python train.py --num_hidden_layers=13 --hidden_size=256 --num_attention_heads=8 --num_key_value_heads=8 --head_dim=32 --intermediate_size=512 --vocab_size=2489 --hidden_act="swiglu" --norm="rmsnorm" --norm_place="out" --norm_eps=1e-06 --positions="rope" --rope_theta=10000.0 --rope_fraction=1.0 --qk_norm=true --attn_scale=0.177 --bias="none" --tie_word_embeddings=false --parallel_block=false --extras=["capped logits"] --init="normal" --init_std_qkv=0.0268 --init_std_o=0.00525 --init_std_up=0.0268 --init_std_down=0.00372 --optimizer="adamw" --learning_rate=0.00178 --beta1=0.95 --beta2=0.99 --weight_decay=0.11 --lr_head=0.00398 --warmup_steps=272 --schedule="wsd" --decay_fraction=0.941 --decay_shape="linear" --final_lr_fraction=0.05 --batch_tokens=[32768, 65536, 98304] --max_seq_len=512 --doc_mask=true --train_tokens=495200000 --max_steps=8192 --dataset="wikipedia_en"
MLP neurons of a small language model. Each row is named by its layer, matrix (gate and up: input weights; down: output weights) and neuron, and shows model dimensions 0-127. Each number is 128 + 24 x the weight over its row's rms, rounded and kept within 0 to 255. Numbers have three digits each. A neuron's up and down rows have the sign that makes its largest values positive.
After each neuron's rows, "fires after" lists the tokens most often just before its 100 highest values on Wikipedia text that the model never trained on; "fires on" lists the tokens most often at its 100 highest values on Wikipedia text that the model never trained on.

L9.gate429:141150111132144146144113116150146111114117117109115094121109163136154144144103129105135148123088100144101163142088122092133146149076102099114148117144126106199118135106101104174143144142096179170098138119139130136125141124124124136114121142174110109185114134130138134177132139119147124167143104142113141128139110080146117131141114115116125139141138137168108128121108137113122142103162
L9.up429:102094076133135144164097121144142131142116126119100101151143120156147162125111138144110121186174090137132138125101141127136136144100121164124104103171152113130114110105123119130114151117107142106099165137085123136110143140076127126135154153110114140127124149137155121143157128134154131099108118137097183099187152104157131141123076088092139147167172161154093143114132066139069133136123
L9.down429:100130116142150110114097072091125132129101106165098140125101174108090148101114123150132097116139142101120207153122127141150110116167125078120149153118148130078120083139176134126139117129142121094129130112109115119137087127140171112141167127124136105147182137125103134123105142113079148147104124154098150103154098147141108122126147114178111124097119116105113095134208139134119120120148
fires after: ".", ").", "|", ".\"", "\".", "\""
fires on: "\n\n"

L5.gate419:161108147092141135126165118122152110098114089118181147134104154094111150175116087136145120135114152126077150126134106134107152126122111124133097103087144095092109136111109093102126142162129152152127144105150110146115136146154130120106147114092123146132135091171136168135107100108163123062122136100143136121125077136129117103190109088136120140122154089146149138102113125056072124124138
L5.up419:129096138109164136113099118106126136106135102116129131110117114118136150137111138134146117132150156111094141098145114135164174110133109096094189129089115124140133158126080124144156178084144084115146165133135104130140172139112117117108148158105116095142129134107143117114153122131137138150142135160124135127125136136127105156109190113129084089128157154127095168096123116130150109121131
L5.down419:122131122142144134117122142156109158103118109130139087129161171151108127124135151128122133097174098096152142144179107138065153130119154157118125109126126121131145077139155123166118129129148133092116128098128140124130112149128152154122145124139140119116143150096142112163144090124138153091123140106120118113176147152145117162156103137103132120108158146140127141109144131136108153144126
fires after: "born ", "- ", "–", "("
fires on: "201", "202", "198", "195", "199"

L8.gate105:192145111141107158134148142123160179095124132092114138100116128099142105121147084101121133142183164111096197117103155095091109159093106092144146131145133140137133138172050127108139124132117100107103146116117135105110145108095117142099110177157164159121104138157144117153166118139128120141121169116131120116122083108123118092164107133169115076151132141149150142141116143157127106088137
L8.up105:141116113134128102151122151147152142114159145103173178113138145111131107120137095158122129155148103107139148121096168094145153165092092108104108108111118144114121119122133137095131123151152114109128134088111110106149161121120095105102103123143144154136112132175097143177128119144094127139103141121181140116132115087154144159143135058140140086108125167140095146150154105128119088080121
L8.down105:119102142139149131140126101116111089065083100105140120149138153166096126140124093163107161146142097114150158111121160108098156140137115139103139119103082155141124191115146102176117141114107141157104123138070088116152083123131136111143114118149118115114103110130104157121108099124130126089143148121133118141107105142092131156126141123127183101130134137141143113091088110124131117087125
fires after: ")", ";", "a", "s"
fires on: "\n"

L5.gate461:114124112077136098115163135161155101127127153120137096095145125180145113154137090167146149152166101120100121132120102119121158110089114138150088104103128142146142168121128104139070126114136166166058078129087158155118162092130148115099152084121138126142161184138123144136111086102154122150118125118142114138127127132114118123130181098136097144113148143154120118110144142120131109119158
L5.up461:120146094083131103121146150130148084126100173136180111117138098120147083127132118127153161150137112128109132125126119112148132135166125113134100119091125143168146148132122068145089108114113141172083075141120152134126163112123124099100107107157134132121146176136087135146068114106155109143151119127149134133114116133081136121111153092150114102112128134147128113104116139132183120123159
L5.down461:132095118123152108125136111237129085117162109105110152129136129149150129130085120117069152159139119103134130094092154101127115136084080116100099124122133150114129130147114133143220094100159153117166148140110111125151162107128133094111148130101129129124124119109144124169140123147144112109085100133102154109086128124129118133137119125111126120076122155110121052116167113166127089141099
fires after: ".", "==", "\""
fires on: "\n\n", "\n"

L6.gate0:139121129155162166140122116108126136102156138111128145150092107136123122107081111148170126135106148151171140128087102148144127137131121135091105149127142164071181175115102084122138158129151117162155161172148089104146164136143148122143144118129130138099084119156148117160095112166174118112131125101218082123136162116098150105163139106093109150130161104131140135115172128110145143103163
L6.up0:146125143123104124167160145129186164151131191111096132139112158141101150157137111118166145162109142079122121184126113115128189140120137122134099150148145132128136171132135139118125150126134141138121136111103163128082109131131162103146143133161150142118135143095166124126118103169125164149143113152139106141167149181156098132148102117145119068112187156142123122127151143115167112102140
L6.down0:099108143137095134165107120125084125127165117168114157146115150160176083114121144132114115124135113147155138105141136162144144133091128134141112123126134169123135118133135092096124117131148108132083148145124098118192166128101125075142139123076141136141112081153186105138104102145158151103088140080111160121173129118138117124162146110106166156115121104125127127118119120144143106088104
fires after: ".", "==", ")."
fires on: "\n\n", ". ", "\n", ", "

L6.gate289:135161147105120160103137109146133124119095158125100132141138140104121107137122120140138141110139113155129166131145113132114149101095106154083086106140173073101129168140137125120125114126123153100108152101111130097120193144122173137095175134150121118123140108121155096139120118099146179134122117086165136142157157127114137092112110089122156133153171122126124142131175163123149174141180
L6.up289:126118162123146144115117050113116151134137098123126144159155137119135085133158164098098173130115105137090167130116140141140185133122136140079126171123116111107147117136144133114134180081159138112127126143153134116146098127151152112134133156126145084101114136115117131122140133095189137139155142083164108104142133108158129092103129071128107120139173120105137131111156102109139113109128
L6.down289:115167152111129141107147132111105135128156134122135126113127153072138154130127150135112127087154173152131161110158129137099130107149142107123110120138133114139139117158125104134114104118107122138121126090118140105114153168084168144099153093120146136127100176098179089123158135084105130061117120131139106103150124137103136129097129148099103102164158142115146106181145097106128126162179
fires after: "–", "In ", "-", "- ", "to ", "("
fires on: "196", "202", "199", "195", "193"

L6.gate382:137151103085167151137214120140192155112124148090136144139143158136131118179131109091145105154111157171110144155103121124145123129100134092109087124129139077162115135133123145144141140139116128165119135106141141147091131142142103161129158113131139084116124141109112157126155122147099138191134133154110140138099103122144082111125140131163094117140153063158107156121139160109097157163152
L6.up382:138157100098127132081129140128219142132086166117120149082173150122133133156141129137130106091124152153135134136128173113146155120148149121119091138140168072154141165124153161153129129148147147158135122092109093102110156119117136128100129176116139108095128117113133122184113153194105131157144137153128093108131113138122115125106125132179123109140108102150087114088157182112116157126171
L6.down382:171125130123070078135128151169114127122142111141110137112175123148126133160143104111125137118125107109130180120114145125118127158095114124116149123125152126143145112112182141161147145105129119160173144126117167133125114102100159129131124079134138149105127137116142119121130119152092140138152126110117097146113099165083126102131124156165169125121086103116119081129138088120150116091118
fires after: "\n\n", "."
fires on: "==", ". ", "== ", "\n\n"

L6.gate6:138153096102099145109162122123157121106104187096079157091149132118130153115134130168143133144176140153087144170090158145120142158135099130116094134162142117143158179137130115183161129142106140163160141115128110104151145130183134124132164111126132106164124113064153132173116135148119122107133115132175178153145157139146144137128121114134136093177114137103114143126153153121116136149142
L6.up6:132163115146115163121173116128125103135097164140081148080148137138100176105149121214104124115141084123127169183122122156122151179138086122124115114137109113170155152144160118160158126125105145146147169094105109122109161137157155152129138100106131129132127110077181127161082102144132110155127139141144176120139177119128119135128111150154138110145115171137143123115148097125130144102140
L6.down6:150113117122154091132119131243077154121146129141134160137142087116162095122134106102151128156124121143160148141132135139129132108141081105118135187149154167127111129137112138164120120103161114152123150140111158129132139111145107109137204130118186150121091109113159121174130110116140139105139076124127158137147160134122166139127152136143125158065132124142129071099114133142191101117093
fires after: ".", "==", "===", ")."
fires on: "\n\n", "\n"

L6.gate41:106138114144147172134120139121113089131133104085050127113139139126110149111124123147133127108145176113102144142137115080140138196113152089110087083140142129168154153167145120152146133142112139133157154108125121099122116152147141112135145100138144142106086114081111109172142136192134102158176138124120096152135129120103101128175112125114099112148161132132151140158176146112113143145126
L6.up41:120106118147099138159131120117113138127154114105038097143147163119119117164108104170121136148141163129121105139142108127129144119106162083083105149129127112104144135106136095175163174098103119099131076161110118140129134158136135130142132124105113161079152122072136120149173108130128071110162106117154111118189132120149159103169139098121145108163167116103097140157148127107150135135117
L6.down41:124112162152122099100162145164113140158118133146142147144147137122146127124113149142109129140153088128131118121102136134180133097114115166141155165137117133117129091153125142110100077148101136143110110153071127100150160066152119112109109142145138147145092111124133113109086123111073151139135164164071138101103125165161132143115106103132148162099129160156126074142119150148117120092105
fires after: "===", ".", "==", "4"
fires on: "\n\n", "\n", ", "

L8.gate190:167111144145151129060124162165177149107093105139123107091170176104103090118122051106122097160146152131113135115140096150114166163088126124123117140134140117153161146175107127117110130112108160078160122116132118160124189108136148145132108162149129138156168124149141149163144118139113134176165129133155142156140119092116121125111108142130148067142137089154112127131151138129127124102129
L8.up190:118159118139124138131121140157100157137122124143116168170102129135122144093140129095126187162116113136090162150107143093135115068101085124137123106135134120123074105096154146158115132133127076134067164161141124103121139127146107083111148141170163101147074138116090128136098115118133082137131120134161146140121140158106150106111117102124126121133127142116130121102156092122154113097163
L8.down190:161095144075117127113066123139117136133132084133084133138154132187159129118089151097154147123142077129083192124139127140145086120159106125084087163140127116093130114107129130129141114151136149129117117104123155113131117165070127109128118106137129105112159121142131138106118134115101114145103116113102139119124154143159142092155142141139149099135093128202130126131151085129139112131149
fires after: "==", ".", ")"
fires on: "\n\n", "\n", ". "

L5.gate162:167121113148136109112171101132177129100115179136113138131092131116147145124132126119136163140137112123173141143135139123138137129128161120128108094161104124082117212135125125114155171152130167104119118140102123107135149108156141120118158166150126143144090121091129138156111110130153115095166158149149156116143157141076109125113120108130139127138157153111135145094112095141156130133210
L5.up162:178159108137127155147159104131105155113130112120081138160118127146129119138151159143108164124086099119118175101110149161107123152120126113150137092105124176126099159133129075127111128145132128137114099144150102095160136124114113146143098123114178122098130117107158100133069116160082145129098111095134109134146154121142080142154137143154096145142123146137142122109150122132121149118119
L5.down162:119143111151103132106105125184122137079093148151145152152107111093156131135131104142079123127138105136152112128127115154114122127140053132100132150124170136159124148146114164156064104148134133150086102141150102126100083135179118106146166147098115090131158149092175096151123117169166104144141146141179118170104133116116149144141097115167126155093111149144118096095085126144106110160105
fires after: ".", "\n\n", ").", ".\""
fires on: "\n\n", "===", "== ", "==", "=== "

L8.gate426:166125097133139112111106132205133127137119131126163120170143122108115140133144103145171145127112093106105102139112144095088154118089121157146072114120157104134141141139138147111098139123136141114092163132102133083129142123108122131140151134153153162121137148115117102159161184170138144134120130107125106124137061134111130103093143120114125135103110099146113105116116159116128123158153
L8.up426:132119107084118116094172114140149161122091163090155110087124117152172098152120147122100150121130119161138114103160141121156114137098118119135103164125165106134182116137168120144123141116120111128121135124194126138132116121132118129135142162144131130109092106125136147171101135088142116107149183092119108133092120120101149107082149099184138126121114084141135107118140152107101121123135
L8.down426:131136142163122098124113146155126135102171226085147129155096163131070112134153156079161069122103136107116144147120142128099112069106097119142172123130123148133144142140160147132163127108142150148142186158091115128144132146150098116120172129164149121163134082108126124135156119148130136125151118150130140105135090121126126153140108131125155104141115141136115066128146127146104137115135
fires after: ".", ").", "|"
fires on: "\n\n"

L5.gate245:109121104153131114124141118143136137127109124079131130113122130141107122131146145121158129153136163125109172131151109104104127146107090146115067107122142147167123142139128156132133105112136165142128119128150110106174163153114096177144173133105123120168095150157113150165136090126146145120164115149121132121101101140170152141136127120114111068150132146168118122077149157136127109118151
L5.up245:143161122095104152099120130116128151127136120134154125117163117128157123144137124128144127128132142115146178108133128136120136128112118158137145104120091130155136091125132117169166175123126116130109081145170136138181160136138175168154072126152116086123168100099137115175075081137112137126185121129116130125100135182132115119118081125156122105127118136123115134115161127143155120138197
L5.down245:112100127134124161119102123148130161133121168187067168113139161148140118125110088145101098124114156151091153149121100113090134146184121141103156113164151125136104146142148128142127184165133129136079132112117150105098081127156102125143157106150130099113067109110113137144155116160135141126146118141137149106156138127115167143106150101145150153098122138082105112153088152116104100141165
fires after: "|", ")", ";", "."
fires on: "\n\n"